python train.py --head_dim=64 --hidden_act="swiglu" --norm_place="pre" --bias="none" --optimizer="adamw" --weight_decay=0.24 --decay_fraction=1.0
MLP neurons of a small language model. Each row is named by its layer, matrix (gate and up: input weights) and neuron, and shows model dimensions 0-191. Each number is 128 + 24 x the weight over its row's rms, rounded and kept within 0 to 255. Numbers have three digits each. A neuron's up and down rows have the sign that makes its largest values positive.
A block is one neuron, or neurons of one layer that tend to fire together. After each block is what it responds to, as a language model described it from the Wikipedia text at the highest values.

L5.gate60:134078129109141125139145141148135114123119133148117083147120112142119125152125146104126110162082145087084105102165146085121110062158155126093142124107101170110181129094156152179135122120139129120120151102122125124114108071079134123135178110143109139117135101167126144152140128105117165126139114096155098069144142162096113164128119113167151146134120091093157139149119146107107170168110130138127128135124144148119108139148138113113172094098146123122113141133142133150107139171162138102131124138155168115126133149127112108170136135117133057155127109118120131115127149107127142110
L5.up60:160114154068131082161132106114149084152090156126143146156143097145128122123112115121146132085105120158131142136088086179131164113097165139080156110139138166113158117128175159117129115104133153164091134062112115134106164119168128139159106183102170152117132121098100100118077189095154123138105154146129109120142117133164123115135074162139092120144125128136162152097148081146119122115102140109118117158146128120151138142090160149151115130098131108070170131137133120131123151142109093141123119144135125097139136130117135132131169092126176140155137141119135137114153122128139146140
L5.gate265:130147107071106122081159132124129161151122114195117111144138151121135089138128150130138108144113159120145130102123126100119124146080162151145110152142131153134165138107122120160096118086169156120080163122120144129104107157125151124103100104109141111100127126171097155156148139117167122172086110153093123123102122116112152079118130177129120168171124147158130126138137099100129161087077099143115104109107118112138128152149122144121198143123128110131199121146139131130134133081147110094095166160114139139161130105146102124110118098112146066127126140095196085077135117095165159094
L5.up265:134134168133115142087110140106111138113102151143130053157151106143138083147104092118130114133112113183165136110149132089127140140121158172071165103138123175133135144139099103148135097086120128131124142121142080144142145170134153129152114142148132159109097099119123139129143135142124140158162138195140063162145154099092138069110119127129128163118140103105170132112142107125121111164112133110151101148102089110137150139076123110150142135132117122119073118135153101151126116102141145163114092126072073101157095135106076134152133146165128121126196152110166085153129137104146101116
L5.gate324:088133110138134136118174166138152104158102082151128128128133094132142155110120123154157133117112096132149148184091119143114099122109152122147121132163139140121172143151132064129145120108177124139098111095127109154178134101129166127161162177171134097085127104162158126136144129132126118167135072136134126137091084087120123119121135144132131081102116171109159180092137137091154145102102146154165133098148058129089130134145120144199130178142115090130063131111085103110147147123118119128154148118106079099126133136161143176138119101137159168138149165112178087079132137098138112133
L5.up324:142144121127073095089151117143151081139190145108110138087137107072118084102119112125126105132196135083151119113133151110076130067115129091139140141135089121113117159108079118130125127097149152119132117155145126109095153153102150124123154141135124142094148136084120173111145132125149125144141109102193109116095133169160142114094135177141141142142155181124121126167142120109106127139174157110104138140130170127130121116172137089108111143164191096122153106153106109146170170099158138105130106135110123148135177090140140159143153140135111125137140151133144118139112138132082114183
L5.gate388:081136141139087103104127196129187122113119096150122128161096109157126141104140141140095112179125154149110125160139128090067163135087140118158126133144109062116151120173155094132173189114118131113089098108134097152143126166149102129147181159159157111123146138190099088102165057131117173138129111139156121132129124092120119136124084131151136130140105149142086172127111146088109120140134145146128151144149142130139119139115130098167144129142132113126089164180140115130107111115108135117151099136094150107132146087121099112138148113105094110143131139106148119100180163143144124115
L5.up388:120161118074099134134106132089115074142132122149134109140145133104143159108128132179112120148150091163176137115099129113107104156118127115130125107171126143137112132115104088140150124196166149113153153103121109150155135172069134173174136120137130139101138148180140136121111149152161121151130150140096098123110110146134131135153141111124175141088129117064121082082069086105145091145164060105159147131113156096133086117130108112092130178125132109126123108127126130122123131123125137116117136072113144153141118169167138125162159131124144117145138145074191088142126097109131108159
L5.gate412:078134152133108178127125131174128145123124108101139111144079130144147155100142151101116139151150118070179116096138105118126126137139114145139126160110140166129176104105147104181147163137149150109124115123118129119161136138106090135100127107168124129156139143155120157152160127152146167159144116115112098161150115096131128167090088097097087143164159112118142169143074152152125123123149124143110180074154126156130131104153133156153183140111112112166109079108136094137176159142125176106140135105137127146123134161130146138163073129157178098142143186101154131127129147087105157122
L5.up412:123079149090111113132137121147136112188095104096142083131159164131148121126129125091108118146179102095179123128105099137128127095167141133083107118127121150153133110113144151166105108114083131149126118154082106090196116097119094122121124113126149114131134152108130134078158130189162113148140146096141135120117146104127123114111137148122092118181151130100165162173103128127121091163153108094050161156121137162151145123173116131094142138104091112116122151147125131160134134088123140138141091096118181138110107128130100149127110171154164143096150147086138137114125084148148083105
L5.gate754:130158147109133095119129156137174168120135130096186121151171164152105120150136103106122139120142122149205106142119115098175145141106174119169104107099134132128114117143109128099136121158151132147104162144120105093098085170090170118122145123143130082107111103138081173139143103131145186142082081159123114134106124161160167119088134141075165157113111121154126132120163171121114120154122156084088087143118076126158104150134100119111166124091154123160114143106119119101154108112139116104129163137164135125136127094131128156112100162086129148121143152139121126146170111118173127131
L5.up754:147155144137095140098119163121151151133147140139154148150171108161103129166125088100144168097134141156165146168156114135133122122124160095118148087136162119139156126125151119091138098138154142131129142117107149144158112138141165157106108161107150109153127132173123157111121182141148171137099148124113117158121152125122148081138142098113160146144111128127155127158140144093156142159116119117108072080136121149137158109146121098126140129201140108106149139117141153106144108141095108156132094126114136136140113113120124160131104144101141103176115128140159094102177124120119141170
L5.gate996:104159161124122148124099190144105099126108153151126128130121107127116109150119131066141102134177158107153136113127152102099138109056149132131151155110146155141169137104112080131171121123130143118113095106166094155146149137091156066132130147157116071096093147150149138131113094117095169152133144119150139114116110160141154159128140149126136131076141125114181135123135122168150134118151110081149173135135063100107096144148124125145083088151165106103096105177126132125124096124127122158106164153104062128152133123127133173105106097122103154108086134125135149142153092118115151099
L5.up996:124076145147139113143128145134136139100114123114126152142116089083136126118106090118126151136128128113109178117202142091182122138165128119121179172140064133108158132172113140129154162091097087128126143129129121123137117112111139133161124155110106142123140113179130107167152149114090162079094135159159113158120116142098117171163132155167153117098116118093161097109103143141140104065130134120146100072145171135117130162103145152086140155072143166143135129136195156113107091144122119103137127105108117099116159128143129100121111124099157104145093188108137107110124164121114077150
L5.gate1418:125085122169133151093087133130127103144092130099121138102140123139155135064148117142098159110136113145146141101135150117120153077159152148145130108090134140120134139080147109158139170124101118157114127151178129139134136149127097145112133101147120110127116144141170075168147110071158113079115136139116105140161142122123177101112117124141109208167180108089121055115152118136117128138138102118155155124133127128118181118143080115170129120073144126141104155154198147141102100124168129096116159125141128152095106128155124134137147180152157150110163154136122068147122087148128131116
L5.up1418:150131099120119118184160138137118152160128116157101104155106119168109103148100188089140110112142147120122163129127119109107094115123093142135130116150125182149157123120157126166144151136169162158112137114095127137159122118084135134151118129150103141128170131169107118145146126123121149110158151103130119136142119083098111115113094132115086102114144120162141161132143076135133120120139147115116155108145186118146119119124092115118167160133077074168080133110140127122136150129057179146110152149107094097149133160143120114125157106112158151169164141119171123133118090134122155156
Description: Word-final pieces of verbs and agent nouns that expect an object or preposition next, e.g. particip-ating in, challeng-ed Haggin, tal-ent for, produced by.

L6.gate1006:172105165136120105149106163138090122108142088150135127129141132102156108109098097103112140144110108160151143114133126125074169141115130131080160180124097115156174091158127150100125092153143096145125092125129133171149109102102147145078111122154104136151119103107109132130136091137139125170115134141131120128101123084102158162131133128138133134116139109151140120121129098103126112168130143116126132132094140132089126155143079157168144146125133092159150087103095102113144129148152165142113184148102142108158101116158132144115179114153160115127100119114122182155130144107119119124
L6.up1006:167110108159090109164124119153105172127132140146126112104130144117136100117121079147132140109149151109135151148131115132161138122103118147141136104102140125182119094109095175121130147131131173143122131101142114147148105202124132095109119074108125124145184132112105134122134178125113159112121149125140131149101137101100111107140120145136136112140122151149135091101160103110140131129134123150135116167127183173144130158144110109105106172080129094133164164092123144114130063148131168160128139167135130114155107099137119158112105107133101115123088091104125148123162166099102119138
L6.gate1394:143145148128156120071109098145112150134132138097121121147149135114167126126137137083128166183101179107104153156132118137166088111108107127163160156144119164138117121130169102141157169133143114100093134146129077130193192134134167113138092097142120140183125142148113098105141121113100176161104148159131112142120095142097138109112137131073142143155178132123112145094168137114117177127099110122149134126137148108113111158107081088159127163081110066151128132110159125149146092088136137117122125143139137186141080141136155114149127139124129094138118150129166111101137127097150125113
L6.up1394:141150132139112111095065122106151160127152131127128097135128137098111135142141134102134141173129128073158092115110136123121109116073169142145139145062131134119121099122128155211145136161162139154118091171130097140167134144117123152088116113117082128123094103156076156127164099132123181128125108101115149142148126155103159122125159126092127129097144134117137124125066101131138141111128137132100100155127100104105167140103120119144154141073158154108106141120178110104124170123102094103150158104169161190170094122131109107114121133137139130105157102061127104140118116103119151128
Description: Final word pieces completing a verb (often transitive, just before its object), like hel-ps, conv-ince, en-able, requ-iring, with some nouns and adjectives.

L7.gate107:115123136088136098126129103138177113119125147157128099090121099141143157141100147124123134146094171110162117145089160116153082149136093119147169145137116133115126149119131145123135090130164149144111181086098148147127151142122171105113104149126114155150119131159123140162134140153124102166150150130092137109115106094128111172140133115089195131154142096125122112149131165136123158128109117114131116120179118160114146152143158083116164158144100069152086104105083133130114136093151129176105183123120166079176090141153141122121107094120151129125149127102127106117106102149155178134
L7.up107:128097122095153143126127094126127102067103120128109128125135090122088123157144063076157128109102115117102146132118150148160126113123151160092155134119157180120107109115155126165149142118127129099127105109147145111064174109119115103136120094133135111101178159135124107131124147103121131113107121137153105142158125131122137138132167112125142144132145142123157178111118114153166126187197135083125118154127094119100174154147138139134146144158164173112137122147129115152122159150124167097124103083111146167097151150132121119095147105110172141104119117158140121159147154108116119153
L7.gate165:122149130116112121086093110137172146132101093132103109128157111124150112120152135124190102127167159165126143185111044082138081168126109119108100145113135153151137115182122081119148146168120148160116130142112072106141112121124142121133168127133163142108131165152124119132107101122173115134104128162153118129124088114181185126148124172127121142108102107108151123135141080116130133115153103132115129146097133158125119158153124088148133119134154088101081111121166143087159163179118147157120122152113140144122168108164149176067108127107173082144154133098166142125115163142108126133
L7.up165:163126091117098078104150130124169119071167116130058108122156104125138118148131093095134111095082156140107135133129123134126113116121137142131130132114113117165133158085095095145176099133123118148134111122139148133145172128138142114142115115108132133173145184155116115141070192113129109158169100157099091136113122068154115146110146115134137111152106143138111140113063114090126151094119103138177114147147150087134132106140130129139134129126073070093080099112097115086152111116100133144172111138182112110127155139115139116113148114142136094139109157152125133105135150119106139128
L7.gate452:103127140124132178148102126112131139086086116174167095118137107139110120132128082098144110124102131167141096149108162135137089116136157133129118137120122130140122091138101097121108119088174135126117092142109119100139127168123095142168173126127081104121112129148123111147131111132151150120142157111108117111095102138114124148116125118134147122126117142147154164112086089110161126105150127153116146125148086165076133161152090143151171148113101112139107175162138113130134127103145103131092149131093138101109147106153134109157133079129103139172138101092105121169151153131101145093
L7.up452:119122139092116095154116132131137148114112146179108105178112141148120087150096138115117134128102152114134095088116095165149133127080111123130122150100108133138099095094148099115139105159111118163131140089102086165152103134129125128117087133107144135120129182116105136068138122158102094108160135140138142138077169121167126137152155137140119132121112101120111167143113088150158160156109098155180104111118129147147133139141150121153139134165139114116110116128140127100123142103164123175102141069055144132169084156153127106121140121145112123174155181109151133108120149113180122167
L7.gate473:167132123162142139127091152158147140101127112118150169120097136139139133112148121137121128107104130101131113122096110131087082105134109128118178150148118133093157059150159121156168105158154148101145133113127127101122128143095136137105164116147146138123101155117103168137145102103143140120149109112171085116157128144167155142134133122118121148099141143102118159104119094118127086125128142133084133137093145106127118136128159088185145149149150104119093094141146110107128151127140161072161122101119159098148116137094137148131132131131137095105108159142147128147146140091130210087
L7.up473:121157169095149161136127135146150132148133087148149139109121125105141152107103137116143126117089152115139116129118134112098107145113131121123138124160127121123119077099131118113126102115155134125157137104109144072125092141142116132134114100141108108140143126130124187120149124107143120120154091098117109159163166124141163140128114155126102154153073112071084121096135144139156121117093106142100096097183119091115164116097120097140152126111104088096147086140143114150121121159150126110149108133121178119121119093132119127116131132125140106134068145117145096122167153124135177091
Description: Main verbs naming what the subject does, often light or activity verbs like doing, did, performed, played, and word-final verb pieces such as -ating, -led.

L5.gate234:138130118108171176090088115141146134131108127174117128124134138151164134146139125117082144145126135144123116140134126145106089103127154126112108134166122077115147130135118069161151119147124140107095124143178153079129126103159160123120116143104121164108073140095117096090132130132152050137123123163114177140108127123146095154130146114136110098135116103146094133138107150152121109067124126118133155090144131140124129128167085139172099145131123190123128159103130100159127170116149116137137109137149164164118116101104082091122113145120140128129116143087141147097116122107080105136
L5.up234:152164129102139131107137119100142089122114142074103142148109111129122190170051113109141134138140102174113134126147118133076124144180122127141108106144137149162113118144122152106076096129139134135131094137105141131097154131156125163127142124105138129136101154120155192129155121117152132129135105137160147086158151137124148175151136123144129158140177142173144144120144135109136175133118119118149152113122129143152118134133092114151161113161164164147142164176168135145126128126106171127140097166117188113118126150130167111106159133118141127148155154119125116143179111174116136111
L5.gate674:160119106157129150099100145090143156132119131120126128099138164165154127167123105096148129122086127171091123078101124137104146179107127147136112104147125141143113118124136157086147124128172093124146132095129117127145167131142155083139116113136093139111136135153150159165096113161100091138137124181123111115156162124121123140144140069137119131152122088147147092122108114113125117131051134134109127156138110050110115099092138140151121113127096117123127091088135118114157133120105127152136145123122104148151085166141129066112119131153133161167074137143149129129121132178147151113
L5.up674:115124106175130148116146092111156133117181162141110156165120113150098134148121125090146083147138108151115065159159129121118113132095135119112173162128141130179117136152090164082150164157079112098160136085119147114099170159149138144119125136123105133127082131123077122125153096122146079143109123115155081126109132116120163151109171120138137095165137144153109140179134170108140153126136128129133137132110152126116100130108152130133105146113129138106151072142098124068083128140145118129117184132086150146155149107127127087099133133133159121158089115106125152173121139144160112091
L5.gate787:130143137089117079139180111143132133071107116108123141139085142176149119137117158137111120130098128121108109095070148155135071144104100147161132160151119136107143137100158108166099143116108114167100131106134119128126112116139124113126105171118103172154100153165177107094150071119123111148152148124175114076138130115127126146103142156114152118123116123098141164138141148101131121144110113099130137110130138131117135170160080168146146136108154102127112135141143120136092129148135105128106158137159140155139128159129201114141155132124156140101110119105187100083086136161165159123
L5.up787:135117170145106121145140143142133160129117113101136165106136141161138148119145153110158118102155114094156137126094151127145108153143139167154156124114109097108109102128141143163161145127134143118082137144159118088168159107134125125151145137110082162132096151110163103131135108143122129134131138147170104099107141114163121120154137125185173109120145101097141122165128123147132132101134113115093132116138144125128133166110082169136131154125167107147108153120134170080152124072107132109106130137156134118145176114184155131123148143116136149128159146147116095117141092143135162148
L5.gate1007:075148140115101106124171164115100125122109126135130141096110103124140138141126145116117112098098133088094138155108158156114148137208131143158100141173087153122141110152135112177143109157119147142123110160117153113165124166083127135132124154162079165112114143109110142108104165135125098162106077144138159160078137119129161197132131140139080120127138140113111138114129145117101181141089118144113117138080107129101099095140130141155127136131071126133115147071169149080173076135180167131114124098127139079131121116128123111077146134125164098078138112148151091089144190073141109128
L5.up1007:145102115176122139132099116155152112126153097130144139126150099156142107114124129128137110171122111177128156148107116094077152151153159135139142111152114086128152134118132135097102166158160147056114108134163133147089103128141174134188176109109149153119134128156112109094093115114143118085102144131113132094108136125111144131104171125127100127179133111154137104147133118136150129133118141097125121140166136146167140137156147115108105148146105150093170169150155130142090114133122128097153089081131134161129099109130141135127135114155107113152109162107127155139117096159148115113
L5.gate1170:136156136162139175098082143099138110131113135167104147135109106118106168102101078100126116125117106185122137146126067129108114134115121151102120161124109126086134134156094123090143139135111165138129135105120122103126146137113141122121142172115078119131125100131156144169122131138146070138113094100155147106157160104146152150137136113136146088120083129144144128140121128138118128142133131120146117156083122147117093109163108138153103128120133159166142143121083086114173130144101116131083139150115106151128122096132124129142119182092104092152083130141142139120139145155104103099
L5.up1170:144160121186121136095134158157138120125113145157166142108154096197112116138192097078117117119126145180092135086102135143101149149118108130148146095133136168140094164129175119087113174146127127119135129152159121102137106089154123123180130140142115126086126161066137156152116122149158133092153150126180120086129137128153143105138141102113109101120116148118139153128124101123114082117140151121149140156133104103129139150108085137155090111124120128125098146091134157070129162129118103114133144142149129143142099072154104152106149124123135111125120101109103133093164125129115172107
L5.gate1219:154139121100115127091173119063092092150131140163115098142109129125159132128133112103083125142071124131116144157096109139132097128196143135153124154119097131115128122152142156125108135134141146146133099098132105111120126119132100125120118158128120154086112145111130149136119162095143124121127120134113105132143152128124116151108165135162080154077155125149078155092134129156152133096065078125147170112136134149117140072187145123159148127097151120134120130180101160166147110165110142169137147101163086112138098133133120104132150143104126151148154118131104151132096114089127135153
L5.up1219:148137110173105143083133137143109120151155100145115133141128129163126092122149139144107116147099159126121179137097134124116145151104147103139106145121125125111162093139172154175187126118097165130149096105112096140137150094090154091131131147118125143144119136112161158129118144137122068134082121158111100119086150143154174131104122093146144133073107147138146096145138150164159099111106123166103116113124112121129091139102076140143129166117129127140071141145121145090147092092094138139132167116158115132119135142133099176141153156138121134151163147117118158119121101149140127136
L5.gate1223:106111099120147135123143122133134121089118115142121145083100126138093116119137145086124143118141114179156144151103103167096153113130128169155110118164109117104168146140142102153111152135140149120136090107145144109154106154083128128157165081137162138098130110157126157130123153122151081155089118130141132150111125119163162103122131083189141137104120101134123144108093100145141156092106125143158158111086071125144110130140136117161088150115156080115105113107148139123119142149131099114134115123126105110198133126158131136109088124119117110151079094107145168098117113152092177135
L5.up1223:161152142128109206133135130148159132194137111135124129121119141175181099115160128095140154158116148118123138151121138125110083165167134170121096103178122121153132159112164162138116159168133132158155127123178120115144125110153166133115106123118104157144132163106160147141133166127119134163153112113126164130148139146148153100142106113130099134098094077163154105128086151120142148117127120178150122111128089144124145118122072146146074118136125147086142171124121139121121142138121126080137116139158137176115169145127128114147146193134145156080104105157116123093134116150084112131
L5.gate1515:110145154128135124114100140114178151064108118075097148142136118159091136097120121143157106099108102122128078165110106122131105111166098122155111137137090161123117139132126067153139130138154152126137141081134137134117119140117082133111129140144123167083114129111148147151152115099130061164077098142115112105125123108138124098097102089131098145130149145146130133092160102104112168100118099164150125162102114100139105145127131152201164131085111158122067128093144135132157156122111120118137129130127141137134122125097122130092107119126153149118119117132107145143123114080090133098
L5.up1515:103142127092092103116143129130176115179136147164109141154091118089070161128124128132135144118121097142132122108174094124129132136151134142148211121127117131135121159142152153126079152128138111098118169075121099118149131162109152151177137169119121144143110142152133125146138081127123120149141118125197094114132132089103115120110153085127120097122121119093147091140150130094160161146152149150135088133124141145147103144132135139141122113112137141151159166102090186093170110174124134155127144113073115127109139132154138084169101172132135143114095098152156138099126133106120123145
Description: Nouns or word-final pieces naming a group or class of people, often before of/in/from, such as Group, team, players, festivalgoers, graduates.

L7.gate68:121127118160140105118151106101171129114114137133120149117113109157117125164116134181148116131120100130124128120147145097100146090145143119131117141093095108091158129132094165092158105167103147135108098137139122152117093133146094103109079117125110129077137150099097120142071152138146145116099156122101086075141126147137162138120110109111124142168114165092138176141155123104102145126129097154124084103146183153121118169149104114145139196170120154149121158116149142075123131154144132108123166146163139131117088114111140127159102101086157108161180132113111118128137173121149165110
L7.up68:185143067135121165130095102129141135163124148099127130117186133150116126112151165104113129108135118119132118126130107111137123108123135116145134117159111117148079132131150134095122181120101111130113128165100150102113093158158140092160115156091136092096081138112111147166116137135153110107128115111140107156145147142134187121146138112121103104166093151146113113132119116140135138123108154132123130124111144138098110104146105090173136147132091145144102106124136131147142118146119117141156110145127120116094117101122118155113066186201096121171169140117157138115094111102151135097
L7.gate852:149129073140121182098101129160145119139165144148137148100098069124096144096105108105156138189131160166115082142138123143111124133082107127149101121100097131146107144112130134098158136115090130168114106111154121131133125150115127148131145152149142137135100106085135114143143094145160122112109117134154113118148141118131154151157133133122112086147122173131172148132138110120154139103131093094107106113097155111121096146114089109155127111074128115122128153146100132076152140145121123112115136144136107122183156107077092129120082151143162172138122085070129110128106148090126136163
L7.up852:188161107169140161180073124107100158117112103128126140110153147142072112148134102124156083160124105157123112144150085168118133131154135128121121122105150147132115118147109114080138141126125157101129102134120162087105139134160137132144122129154116135102086106125125127116125137172140140144128140155130110131144164180132129138130117145136071094136113102134113154107138102111108127130115156125112129184146115129124160167145092137154114108116125106121134084142127127091142128137123094136142111139141097114128098094117119116116105169111131139173090109114095120106139108182107121130
L7.gate903:112130140111117125099103107146129117133114102134103108132142129138105155117069119118137135137087152158127132096125134070130144036095133106165108131129106130135131116140155123123120120150121151118126138191120081077111121136119064130114122130143123136143100114124175105115113125127177120146184109113150116142125135113141161143125123100130131090112116183136097159104130072113087167083146143141105169121110171122119104136106153110138125107134096151144177118140106132114169124186120110124070100110107081155119139105118139177111140123126156119147096138134121149155147085122132143106
L7.up903:134175110123118149149076173143102103113122118119132104172144142171161148127172130151126130110108155138118134128108114154112116162138135121122094157118127125145133181160132107054140158108086073136167126134128112154137158142123118100136129131141114130143066152135140126125108129161144155114106128136167156128143147099137166110158133125107099099146168131137124109108111104141095127120118139180125110130085181095101106133100109093150065065074130107153115102124106182096186107122116130142134142142086121165142123089105128164144096157135119136120108102105143108113118129121130154176
L7.gate1340:130123077183160133105092119120135088100135122141122148137134102175146149149116172150153134120100151151102156132136140100104084121105161116125151150099094161132125137091180117118122117141099127113121109099172070091137105121113120093151146135103123120144125143147162133131127143149156123124144137109150095136158110146112125157110146144157146053158132144123114116140108060142132111100141126137109188141127169109080152153169144087163119152137149102139126123136109144110117128174128119096101125123145139151136140114137082176142122156149159128170154120138143140107149106143122103127
L7.up1340:076115108109104111084127117100191137109084148096098211050150134091120127102116104133137159086126120149122133137104096148108124136148108133110113127126101115096112128171115187110108163121120156170141124116140095097121117111133130102089125166120163100108142194099123101144108159141151121155141154121096148121156148114141097134107119159097129148154095145110124128145164113113119096142127158111118157117145138153129145139130094141130130123147167103125127157119089150080147146171120121149122109133123136133095103134138131123112144101158151127136092088173105125119144095167107140132
Description: Final word pieces that complete nouns for people or groups, often plural agent suffixes: view-ers, profession-als, every-one, bandm-ates, pain-ters.